From a checkpoint of a small transformer trained on Wikipedia.
Size: MLP 1344 SwiGLU, vocabulary 16384.
MLP neurons of a small language model. Each row is named by its layer, matrix (down: output weights) and neuron, and shows model dimensions 341-511. Each number is 500 + 50 x the weight over its row's rms, rounded and kept within 0 to 999. Numbers have three digits each. A neuron's up and down rows have the sign that makes its largest values positive.
A block is one neuron, or neurons of one layer that tend to fire together. After each block is what it responds to, as a language model described it from the Wikipedia text at the highest values.

L2.down86:512537585571421422399537524553526525534500496544519444556526596507512612517455548523593481505500493512533475489554448426519499485523434468525514570488512458502480481468503409391459522531463493494533413483487519422407554494479430475432500518503526512428407496527504513507485521563461481477457529651423426483572497460455454545371465489444452517459399519574466511566485435550427472566459486413551436444569501438582468603563547408458515455472505454520519513498464436458433450598467468506542436502470492528571563575444
L2.down223:467527581448465523508517459467462533507555500477529453545522586500435523494611472567493490546517560480519528463476377501511399454554505505420610580452512486581472507604469528515506495476504504442560521427503531502380528585463499537460495481552380478520370514523435495517476461475473557430511560573546551466493438559507466453479447499550524548433488565419499538506407507421516459494539463570498488447538493448471416467444556468497503437497532451527451494527442560505396523526501425426522448563459480539401438588501
L2.down1120:502493448504533501549554385494467473533553487487507509515515499476543541580486437528515591534530512477482607534454541461513502486512489523556583514585567513488477537510559508518484550447550486483512524569511491457498549479451473452499576493534433485475469468474515573479551521536504477407431548485498411429521522444498499476523447569455458546553368576561476573545521458476534483428426526460520488500446518358569544472530467415533545424522499357441552497495485511445505441493455588505462527524522470497484516588443
L2.down1264:455464580462418516524484468521501468437538507556537510490511453461592619492480517536472537438480565493511539456478447542535544531559414549377348513465523421472422513507473525479492502548590494538499514466519510395441462527555403493485523510436490527520493470459602545448495441533511457423543489481461478602527591541438484536512510510537566462550477581531413588521448420521523426544503516535422471517474527480519496452520503430468504456490488522487547499384520497554466468567362498439573519415559506532484461519524
Purpose "to" after clauses. Mostly "to" right after a completed clause or noun phrase, often introducing purpose (walls to dampen, set up to regulate), plus occasional table pipes and score dashes.

L5.down45:566582414485423470405443408426462465489517510481506496540553456438422501404525415453597521500543482481494536517434481553404508477452471427412518475454573465500531486482520525503527537577500499509480428540554502634426498521474453395631546568449509463489583546476534518572567488574529434475669523469534503496511540594519435497519458501440429433490504542526559431537615506600550418490588418517519454414544528477586504504455453455419599520542470486515547603489483544479517430541549512503537555618556556541506528544488
L5.down433:528507445512495442451544487495513560544518498461406558516489469531485475425441471501497497516430530558440513508527479567510478476469525485544482543505611404490473496550511590459487558469427492568509518605448536555500414451561529575525592489515421478530558529539401534519481502522562538530462523475597493398496548541542518468429418567557539613508539467456482491466507491512521372390467503454505579481555483489434452575436448580520507508499525540490561563488460541470521591443463533562414649423465546537601509567482
L5.down789:623505527480481516452457438509461450538517544511504477563557539528472533545551505457536482469473495437452536443530583572525555509456393463492455484524530508407405429518478535456412502521468523501558461580516442407548597478469463534516485417467473474585576480452486524551548533472529602448511522612570528472537388507483476379528492396513528441426541491423499523449536519562503498578509499419534507442508513490561558484470529388448487511409462517529566486587496519527480485609538458390502499469537480604495547529430
L5.down798:564552501445455452537536503562453514476441459545445491475445546448516457525455506438584496559530544474432640536516475517609423414479478534497520496535484445428542521500553523540508552433482502491436583549563467431502536495570425536471610535422505530505576524480536445528542486563425476468446517536518494475455532401566477512508570409535523513611605440511445490500477585620648426488525505531411518526520454422474490510500476485489467514466521518562497514477456544484432382501419459438512422520584500538538496433427
L5.down850:483603563517528493540491577499442497571475452494476517482428499535481451510520529558536516494476583523445512464553567506501532538573485504455547450444523476516438427474472524550555481420541483526497466433526500540512504469544448490516505373476439546585531478488505537487496493481480438449586506530505440503545573487512465570407487557527536560540554613508504543428466405471501505532587486535547493558636567388474630496528492479527502539503418461419549543442554435521535379490475498566476521500507474595479460421495
L5.down902:478494466479440492483509492684479565429556489508502513419545464496510438461531454487496540565420489522503509541513481530454560531420476542568457527461550466499485560495547458436535518478494539514490475530477524520603565481522550521528504472521514544467458482538555580443522538542437562460441437577457519495484506544513495626477508549578504482533416537599497602479504412385588470458460484466498456529506512488527440431515569501484447498441557412525529444496469453509467589443510553468562509449513459505502575513393
L5.down1010:530468454491434460458481523506482539521426451415529411512567490617551407519554393462487470567425517503497481483591568555489480553496428555470496590509405437452390487565548589500505463486577539560420475455469444550546472537519354490555477546496468453469470475481514492322503551458483425472472494509556517433457555458484502486451700485447512468502487556522469461512414487586469525446457492464455473507526444483543624507597485436517470426549453419567422487536504455573542472588551424509466510462505374473557427487511
L5.down1217:534452505553581551518414498504554520449583426543486475506571508458497483483498536529511490461492544509545529446502518432430509545426487496577459563535553481478443458545428522551472426538509541604424584463542601513433439534512547516546481443486493537475454512539555519533489489481464550492488498547495539455460474569487431541512543547465501348482530447464504496468534515467510455557454431521450441489686593565481516525526492301438499503520421480515485549444501555521580568449459425486484427436507541513565518501484
Word-initial letter fragments. Single-letter word-start tokens (mostly m, p, d, M, P, D) split from a longer word, as in m|anners, p|uzzles, D|arts; also stray in, 0.

L4.down209:525460538490545493497515582512492491607500477500529464489556497585516564397501557536393428489482506518453406590501567460502528448481498530515490496431508460428395526465520505493517482588507432548526563510476502570518501525514549556424484423476457540589511546484543551563500517430454530449560508533466516411548564485533529506481578541470465485585480514505597457526521537477470595500446583427476477510598523560489499532576439509477505526493363503465476490507582544446523413555526513466439434463419509499436560487513
L4.down402:420523512488564522582458499483457397459445503513431511467535445563519515555454495542439579513543486530438462476390491572507500469542599551434539580537449503495514430501543579462457452525401517498483617515507525448512573538541500458489475434502458522577506471483523453436498468492553477543458496466553555500487461533512427612520377494505510528701526533452498483522375577534486536470503530456493564532535505494510529497448486445589490500540460582584495468481527513547597509479482522439467492509527590520463538432590
Post-nominal participles/verbs. Verbs, mostly past participles, directly after a noun that they modify as a reduced relative clause, e.g. artifacts recovered, lands held, music played.

L4.down465:509598481489467431494526427473516421457543399472462502571546510451443546508539509517529570471458531383490622545489497521479482527447450537509473655567494406562581427565431518450443480541456507483478509503514433400395454504473533538436536514554570426419453528519501488532542495524527467396501545550479458475466542554376530565487485542528475437539487581510516500531507447587468479484458592415479464446485504492427438460462473407384460496506512422537510522479524562484534476522461427399512465505529450445476460512545
L4.down998:605537485483417484457468527609539429502558435463517594603530495390597553457445579504489445454469556479588418454477462407460514494549449512464468540433518556458491598488472462452451507494499496609555415529492592545507558520409503446489428495486482489461543561561567512514514496514548523414478597489547516508493535476446472618523431521604558434507433525445493515573537466547502514524456519440451497421449388436530434489520489472431435411554488489546497563520402525573460503434405540522494559473527473544428477428467
Verb-introducing function words. Mostly purpose "to" right after a clause, just before a verb, as in "travelled to Italy to continue"; also modals and adverbs such as would, also, not, certainly.

L5.down48:522559452581524518443534501527513532488521576435560496550535474565546409444494475554416515533443465420501494519503516410525530618445529540532448554484508452532421466451464467486566432533374525493535570513442639511543492517521580614526475462456451519470482573522568547544582420519448491465445570593540432437546510481591534468441458544435448536526505491403505455558443502513551518488589460495493478530533438544406477444518491532525471500414547503484431578484491518510562403556427598404529511501570461467481428509508
L5.down129:427524505471414518413489552516465526516571499450503479503489543507517489453443423444396393431555493505501488551569476492440453599528450435549527532555475473460489532574533473509485418501487433515462419466499428561466497456584486454410463465475489520456551555442585474546401434541543480531426526488580494494616514507485512456509559514571570541563469528479465496514410566501505418503566509551502551559522589523551437533584496452487567453450475510484473446532546488564512498526499398436413458567448513556428402512545
L5.down484:429425529502432554494402483492542518536530435533536491472544550542493472506480485517498484450470650520553466548558530467481473489404404482470559601518510512417465522482435430548424448525574526535554496465482531525443452503552546506569572522473556459509509458440481459412537444505580461370541562488528508596503503476504543529542540555472478535527436479462530504543569580479521481512518492531543453499536551520463550460410448478467439449541525544409539540409549451620584531448407452388444505516510489387566604543489
L5.down621:539437482442527468558616489516562489591545498478478547453537508524505467568497447508459555551567491528530458555508515570510473463579533469490468623569542609574467477512458487527478567506477434464614541507451550561479527439485511436524564493532620457584478604522525501465513549467507372427495445532463569466502580493499465524519422524435485516632524494547528512506450493481557575472475483460558477463519479468444524516425550431505401500497427603568484533502505513507562543419461545458414549439688533433490509597558
L5.down705:470449488452506533507460499450521501455500415421454501531380466555603482434489537580466505463503429493427541582478463527487494413525475499502497516501511470488496549429584580527524482495456494534508493474497521433508599532504510539549477488516447493495538547500617527454511541485498534442408484546496536535527457588585417535426410484509454467514490597513501603494545463547453578511517668614467471542455484544467475588502387438418489440445552542507510460471549536522507432481538449532517545556509536615538416520448
L5.down790:514494555462477498495524406444497498527485451518530553533515487545496561465475527512476420507516470504513417442371533533417496471468408559516534489522502461546507616571486442427591465460489550505476505472522480496443501538509531522471549515494526438508477472449394576498505538539459454436440475511445598504510585416527599424411496540607530456502432494485590425483428483430458665498547482443547491488549476453411486468546449412440444565481515597542557487565515530424536483491460590476549540502528474440546502452572
L5.down1115:456501502502484496565503549548482518547461543548507423530573522496534517427524522538462525530454575523492443540526500514474546577519600468536541417497525536435528414476446537478527467495482415416481454446444566557544452495522431566438448502397505493511454550520513585535489491422503477433426474522499560532547468479504503441441480523539612457512490516467548469552499528557447446471605549487567487451478412469446512508499510487447497483522469477530554534474619461472583508416458456558511490499501574533504482533544
L5.down1126:463452519463504463576517413570519371445455576533468527553474439452589552464509509517472555580450375597505494482469496498464498446472484450396504511447515608461552481497555517466478525479550478469464508409544517473448478466567553599528417559466509446524505554558566533551497412478494502397504502445554470481582564612501480477469531514523483540578475522436510557542486543580516493430563540394551474583506533517477529541523490469495445380493524502392479520521553512492414475586554514501452476472478557472451547446496
Past participles in reduced clauses. Past participles, often word-final pieces, opening a modifier right after a noun or comma and usually followed by by/in/as, e.g. owned, designed, published, developed, known.

L2.down32:457491535501446479395481460538498435517529606492553372458522468453567553436489537503464555548441418599513572452470566507437618489430558558507519508476488519516507428488518560509500553501424498521500522493489439531543501547478511484513505500466454493464490446469526527442481424365616506492421544462517502475512579495518509561502479551465497484445460620511533446531480438510417518466469408476491497510469561467586460487511497518500523458534479492523410494446473441440409509488509454561391446490474530634566433529498
L2.down168:496503464545434605469502522477511491448509455456590477492513569533611553505405480459470409436563511493456547557544463555377530477513498548446519526480497446520502450434484502484527459453550494562415500509529513531536540563472511537391554473508450445520491567385483494567376491462545554444551437480351493427546584569567409491382515524497505448493471471563454485444498544433446475573491470465551493521524530496569499468497479523547500585574502492550517599497505484541523416538478444572543434615579528548466460494533
L2.down649:551463584514584472483405438601445466525506506467558556489470488444468504483454518479485470493520482602460479468495462574495578438585471538491441514462473511516555504504486476486503577504475532482506455508609402544515440506459435619488530473518489509507451547451438383498506577591501535427475514495550498509542595435539530551404471475535495524336474647533466517535614531480484493494427514414535472528575473502622514528524564499505589447479486469524514515447435502519485454422512478490451460525472502553432585419527
L2.down664:524509544608552451496579499419515472393466590493555425465544538516506509420469501390460453511543562459469456460434567551479557580450438523559494586476502520426444446535470515492403547514554485525554404505481533567480499532501427529488533524469475568470420463422473579488594539478578456503509582560538471440533517492512544460426467534560533499420451527511474585478476508508393579388521509448494424420490461352493523490502429422483627550424441527499492611429531448554513515523533501491499503475535490610471456482453
Fragments of split words. Short opening or middle pieces of rare words tokenized into several parts, often after quotes, parentheses, headings or paragraph breaks: "f(avela)", Lif-eb-oats, Bund-est-ag.

L4.down319:495456482480412539445555563492406444458464393453504430546482511469514500538468549431495551533466469545493424498523469455466588466410449600508474491542429446470460581530503541476458488500497498481490564469525555445459466535578521501588411408510501493459475497537522531395532542495506523542484552487505516526398432534466461554535513496519623457533379507526478553532424556464558515447479409442490575545573557459593481553486475541475445542590471514564458497519479461563489450527593579535512477605394515528442498466426
L4.down710:434560502549484497558498509520441462494396474442444502535552484545559403551516542547461486598494482572520451463403433407371454608500571432437494434426535489446437537458657519535428469474469593437524492401558505560386545527534593507554494469392503464501518598449509565534507425425548394525416507515444565524482551542511591455489514377549551462472372454462576529525463442569539493569496404405500518375545460461552480462462565476526527485605525445544454455470458452468497429450522556538542468403533574525486558542454
Number-slot spaces. Spaces and tokens just before an upcoming number, chiefly after quantity words ("over 30", "nearly 400", "around 14,000") and in table cells or totals.

L5.down89:525458565563522489554456532469443399513499468524455499432482473553539564503530504503481532454451466497465553543462476602554457515472522459546512457541465536477406549578535547483522546440530496433553583534472466535529512603469511526467372484569479498429510453573474396635533530534485426571542513408515517457466494487536488505481499523564492425444580510474523462508522584546567519603593474519470540512472521600506469522566567500570507583459518518545520509469487476457438539505382553480562514469475554547476497557598
L5.down165:486541493526478508507500459510490586565532505525483395405486473498522505473476508535495467452520515462444516491564479563531361504551472449487563528466554511516445371452530517465620411558517546514460473460481544552596471510559568518502458473437465490506614463475540520473492603483490422587445503492458446480545566508540533428576508546471479449528623455405453454484515490540526433470549495510522393514437586483438429516538514593496559556462534566526399467506516436494518492446447552373669547542458435502533463481531
L5.down266:531485433522463520434494539503471468530447534456495478508471577480484498575489481529546541455516429557531500485435489526539479623430487589440548551526561560525483546474499507491404549451522461492437528437545529463576534432483513530562414510510620550491477484596469374559528468515569421556465527547447533605543551491482511466487472495417572415480452457586535549412446466474519528551532539427483529443609467537578441488481433460545491491422566480460559495480486449500456540574426427539534601521518483525538589502461
L5.down291:469469552549458421478524391484385547513509447491453519431540429574531427490440493434512559566388478560416462523490448510492473472533598456485484603458390435493464511444510493502647457517519562422534484477596530481504510515606492435395473473480491583488496591488520538458599527548508422679552486512444451544539475428573575447507518450432539448514562558455500496481475584451461561590598536521482437427539515479486482513527390486522475411418557598470451557473548510500553368532548519456502456530501495466604581498473
L5.down644:473505506553570442512518514524432480371433507479540419399421513509499547465467471475524516482446537569533542516537473464528444522427495464499502405494529627446452614540500584584497550426579472515528497469587571437539523549537561532445526518506477450496494580421511455509574504466516539537519510544501485489542507546516505484515482540527504663435403472507434506546520475510526487499610455577391443504546431504578487505559517495619522506560490530475476573524481556446497526567499570538548512508491539614471520601522
L5.down714:526481437577551523430432558533487503626519405469464522454480474516458522638449465453500493537501459465404514510490520421561540491472527495413507472454539486471522532527502539434564518506442464490435528602475590513593468457367554563463408471498423555522539411551488496484533527435543487402492520575540438546500500551487422508475468569543510506459495420408381389462485450550455461531540462380532507517516568493548521505521525521604516492483517502430513499544471467444435585533513551453505529499502503502420439505534
L5.down889:477402476577526525527556500527516475533505542395579591558504446435464508542503420474436499508501518555419460548400542517535546500522590626523459488510473519512350455429463383504517588537512481457479514524534548515440419554448600515433597587493495535546412602533478595539519527369446483539493543476484481532468409540455606495505459558441492532486467453534558496473394503450563409405564510481583494512475465455399540499514444513481512404486469470514533443480513477474529495507470513571485466502502491500480617425472
L5.down1163:531516547572554410473530573530438472501472501490581491543528524463524507389580472540543449498549511476381531543545557542491440458454538463502439354469641498578511482451529503463505529479452465566398553556513513483452547496394463593527474481503516562494550462554472484505451526412472502621479526562428452454552501530630507388494570625485459511537533505425517486531475509524429364539553462459443497557484505536484491513483516487507548505404530489503490468470398452484456540552432586559568494509450569455500579580487
"such" before examples. Mainly fires on "such" in "such as" leading into lists of examples (countries, fields, hit singles), and also on other introducers of names or examples like known (as), named, including, referred (to).

L5.down155:510466504398489427568485559476529439504494596469484386486497444544443451454532509435519565446455471543507502468494516476538526521570547505529441545528425514442523523510593580531403574428571412499491539513497450445565513507465446472484525543503579497444500514536469490593483498535506458330471538390497559612532518600440479449493485433546459471514389549499448467511446479560553477410459531597536518513525471557506510530495412406513429459485511516537531496507492612538522541469505461552506483560589507502591515533536
L5.down163:494479493496499489457529488497453552480508446575507412467623516482586503512513564422615564500534439527521548357517523480490483560576430398526504531341582521520458533516509483541528445525503597466518509506462464475491456534410451503474406503527612509484497507490613421549602513539438525384573407470440395526534478521464517547478460513413437440485559451467543520479526503422429561584423438434519513460451507513493485514451556520452528517582544493487498552465424570423557520559496654474523563516540565505534529619436
L5.down558:545491493490390496532475530436448427457445495550462551451512550586492510484404580493454472569440438445466540481458537497492472519489526485522549417512377356507590503523469558531400425546480400482460484434491516518467557501542498436452545484451471537495480507508478509510547476583597437575562505450478597555622484514505461488504526541626494512580516482581542487497565428472448480620439502494507531479432473485523465535452496435520420524555441547585448504611487555527426519498486440600555545523475548513470449456601
L5.down881:479513576490495453600522478403565557452527471510550521596548417473429581507512498472536551432512530409455530470403505570553503471491520498555447445487540449467487492484429437518408545494539453497480449492490406435495584585427587562508571472467510449457508601565492559550470432543566485565526395526540566488455441515517458457483461531491524402433572563471585565479421472539501564422569584575498514501525455516478483538402460490470448562503487507452465486532554539532545533510522576529494544502487370532484479411496
L5.down957:387466434434477457483530508496459427473517439408445584461537469456524511575491538546484473512464452467573513537559534477436542418469415509471420499435557535488526484563515495467614495533443379426523542495472453461495498422547462491479508515510515509494478548455452598593583484535429511533546461440365540425506440524497509439533570435529523500592471453509550429524619518458391439470502516535465513477523435482544491475546507467521589522539457586533527454572431566542493429421566533489534486465478397501542643505373
L5.down1188:549467504473510535464497481503495506444485504532536587570520480526593453462476528542484594491428441467564507494474534564563514469528530514466500441500456535389497358440474490573527546433494537443463527543531528525426503526487395458465425526497613413468523510523516555535519487559555487517486500395495514540395453551465549455491465447468436377557492553528551514463503543491485546420448446578490496526473526522554479522419556458430551566509524561477557548632524413469418457545568427565573546506425536468494433492504
L5.down1297:468469550484580484504530508442504503467447554491488533454563562483452495474545431472513531452441571441507557534515573486495511487467516471485535458518558539444526493531531481564575447431496572565563452560499434539551606421465487446521532489557530583506565459505408557512525440523456417504443500431481449501489474504419572512483427559525519533484620474514399538478456591555510560434431453476466549539474494450507552476537550521528378507480434458562430531520506480478412458473647543446527487519521460481457415570507
L5.down1321:384429457513474433542473524509565530540510483463466523578502577527485505494517448531495498478490501482506544448553541469469460487437504541533464509483440436453478497486464502540549445529552494568487504529528486483391512564405497414548466492536504518582544453464554500474549502497485460503420477537440485569489471568476530498433446480470402496567487441431493464501567538574507380612485461460372550608553527543516466486526529554580509534451556529481457431502490535512476444536545489502566569464539538412552427553607
Final digits of numbers. Last digit of numbers, mostly years in citations, dates and tables (201-6, 194-6, c. 172-5), plus commas or marks closing a number.

L4.down903:482411451471491387515489555581530405531496447480441524479502462493543511577490517544520467523500530547491457464464445550499489453473583411503526476541573565487481464515569376484515567492468598514481515472588466523477472484500571550608594562540429492561485518429563574489463434497549496461569534508550438432423527543523514531490481515457360497502543524548505541507520557477521434475528438485439517490416536489526574561521462489558556539435422558458569469458449408342576463549513489508514569456483423506490457498509
L4.down1192:561551573475493438486496465504527442478496491504478522503501538510452562515479525520492479488553532474437537533527433521483481444469518468564497464500512567517494485599463441563514575471549564534453497442535552582445498405507520525511483518546484457490550514492505477482487523556471508550413542545470560401541449461534503504506419504530638506531476476517489547561567558363574558612406490545544508502592504428557535461492462507529561429559561489434527371516547486440474510543544464569567442410467411554538486532416
Word-initial letter m. Lone "m" or "M" split off as the first piece of a longer word, e.g. m|emorable, m|asks, Rijks|m|useum; sometimes other initial letters (K, D).

L2.down45:582531510575523448600567569417526503485507477598544517494600558496513545528478572536463521529486476481457545587527553441549488457570518491460535527451530459476493432478529521529442555590431444480557497447542554404381548484409478478500491598490484397527472408392519477538535395536440519506492437471477584448513529504573438407511449400490488471535532505472505394380552495608441518509506454510525590536473534418483486528528477488431521470530505617538474471559486522491487474537529487499561459567578496505486528467479
L2.down606:436457500521538522496450515454629450511512452521394483503464404492534556447445531467405444430551438487505568532520511571373602522481460499521513560525450468507574521496544482527529509459463426657436519523502476453476552512401488484574587442475427521528481459441478573476533575513459533479527546473535491558491449448519494447456451512505466575432489553494535408548411477454504528553388527527503445491542536494545480566435512524471416507517434535563495413519568478598485516537466493492555477476441571576452442491548
L2.down1125:429538447472500472491476447537474490440453405524589489495455490551503419508506473497548448505448488535489538502402508549522474428537438429466502516610435421555491552443510453595486568443497610458379506475496540521505520436470495521473461497441502453412470477507498461525566436514515536519475458464504611420465480491483512449513467483537557523525474507444458492469490560533538497496483544509489490585541567456506475542527492458571512452538556561492486520522514469570487463441494583470626495571456572459441615484494
L2.down1277:413501462444553547477482560594548545463512484489478503439487458457521550526442438508517543509547493555413520489513563526552401438518486459483464521498574583484558531536537518416489616481491500427474401479474500506463491433509580536571459490580441475460487509468486474554461572515547572465473536435529432523549434473485511397473452432533574456474470405470551525500600509521550538435573460440550387475417551618490513499595531507453606490483469582531491579465388509546416471539431515484528525453488547512495497477440
Naming/word nouns. Nouns like name, word, title, term after "the", usually introducing a name or term to be quoted or glossed, e.g. "the name kōgoishi", "The word wikala"; weaker on other abstract nouns and mid-word pieces.

L4.down33:455484569488557578479481466515532477530429502531501549558487543456470507558516565469482497491431516465520498484503521494569517460462465546479464489540553527547490476422565548516534425528491499516497525399444494456516558566519534463535508514464519482489481568447502514486422407563508525475424438549544507583464565530414541446516444498534454425498528512474504394555522497556496534536470495539499450543446486530526528515548460457539429544406457477538502579532480487552436559574520533463553509467552497455393512482513
L4.down1336:529437494445555435504489551471417488474558531594525535531511588572557479524581518549491539436482475519462587475456563455481467452549484473477503532461447476439442507492506479592547516448498478500457531447529516471436562548477524531391470452445436502481504505473497529490496384427544493600494482491418556582503471547496557486502455455461398531452564582402528472559418518520500586534467439559463556574516453534464536470510497506441464451500589455388580494542639482516432507488553435586610577493447560519568535461498
Closing digits of numbers. Final digit of years and numbers ending a citation or date (201-6, 193-6), and row/rank numbers starting table rows before a bar.

L2.down144:365477532517435486560470532528403528544479461448574513497418445551482555497536510469524524410551509523426445540514513503393512540464520509471503580550528483466509557526508573391541634485413519611521473462552501436509396490574376471496418524491483453541490440576523513344397445526494627483500531508511503476574588417447574578500496464497557453503492587445490474510560513506558574521596405436572417619525560492510499451528480517543451485475432542582499529457524472458557463597435596523568405426592575478544410474468
L2.down500:453430579510417471545519397498482555527471445566547501552548460580493520506521587522504534519514564483518475479461600555436489468544574418458484495494506568510492484456595519414390446499410587493460660435489454566559476522561479580441452559544518494554504508437510525442544508490505588519499512523506582466574446485517490514561535465485383434594579448451480543453565480546495499498531572483472467413530444500559498567457476565447529512492544537417441437458533443438532466493480561530450458520541405493466519484475
L2.down624:516382502391476496566499479504530553498573553496583430418447473491505544516519522524503397474430499480562482486507515475449422482524493497455448479498448507420528434444575557516518523519558497539567411567491443500404514555488429523557494439429486394577502487444434443495506538542570519485520470513471580526610501414384430547524332555512526537520518483540434487457503497496486460525469403486435447533483483445604562566471501468442628571536518538588498464485520499524499482482521488554506574456548560550597511466428
L2.down1298:459504559573538443504558547485422567440548536552549565480429556591589487448502514474526429534507520506511446573586428528503425539475469467455432604474470514479456554496564579424523391524558493567531537465449490495452473457525502571559527503534517441575417502524450500451473473508545554399442580540461388465526505549479421579620616573525414489439563398505532467485455456507531513444523540493521481549495516470497483523509516481515543475494609441489528504508497515484506451392422527399455475522523554461543584604470
Passive participles before agent phrases. Past participles in reduced relatives or passives, usually followed by by/in/to, e.g. made, produced, inflicted, mediated; also suffix pieces ed, ated.

L2.down609:521517486491491408553519512556559501454502491481495492485464505509499495504523517510472490484570495590467370470407536566540552535537549494493560531536581573481473452383523653526485488476510465418458519517479521567560563467494528450521474619494532504555494566447519516523516518467532498439562425473613615514503423427486501469533526476459441510503450568406524370468512471485550492486521521563500371483467471566488551428518572488471509554449480590513583490511501462519548500575403414564480516533544487489569452393511
L2.down874:449491451499443370370475540568440516426417437472474477640587598538507461539494574444424567360496458449563431522515477551561486476498540533556483570459438527445452352507419514562423477480484509495509531584501473553550434417418435500388492537556532507478468515499528422581462467406537432538462560393510552411501535475511519508493487567511522514531502471505554472481488475492494501526514589526484459542435499427419492449426520609465508506482515593626484501433495483425432519585499527523584467454504446556492581523627
L2.down1207:499420531504517467548435490535536545495468517499570457582514429427458503502557473449492484467553435531467381506457471461426538469381535526482433455435560443448454510449453582626418456481519487539528608505529552470482535499561550615581474534512595522551528534442613475517504418510503390500532495454432505498458493429504476398598524495492469588496492539425455481495428438513497392458561497445569606409495575529427482511463553455448499528487516526463572410402540567503567540575579523516465560469506497462495448455543
L2.down1267:416544428458486465483543471507435527519433471527441474472472388469525480468466489514521551384587479481510486584573418498471535478511506415459545583504453431554551580550572517501427424524523513485498471540383526497467459549638488561560504457534476516588587486520446417545482592508470550542476538530557504378582524581485491548594461578445592480467582536571489407612415602513491538534465546493456496513537493495535490469546580478494454498524518469539496514533541489459468528509499632494533548447538472515479503448461
Title-end punctuation. Punctuation right after a title or name in bibliographies, lists and tables, such as the colon before a subtitle, a closing period, or a table pipe.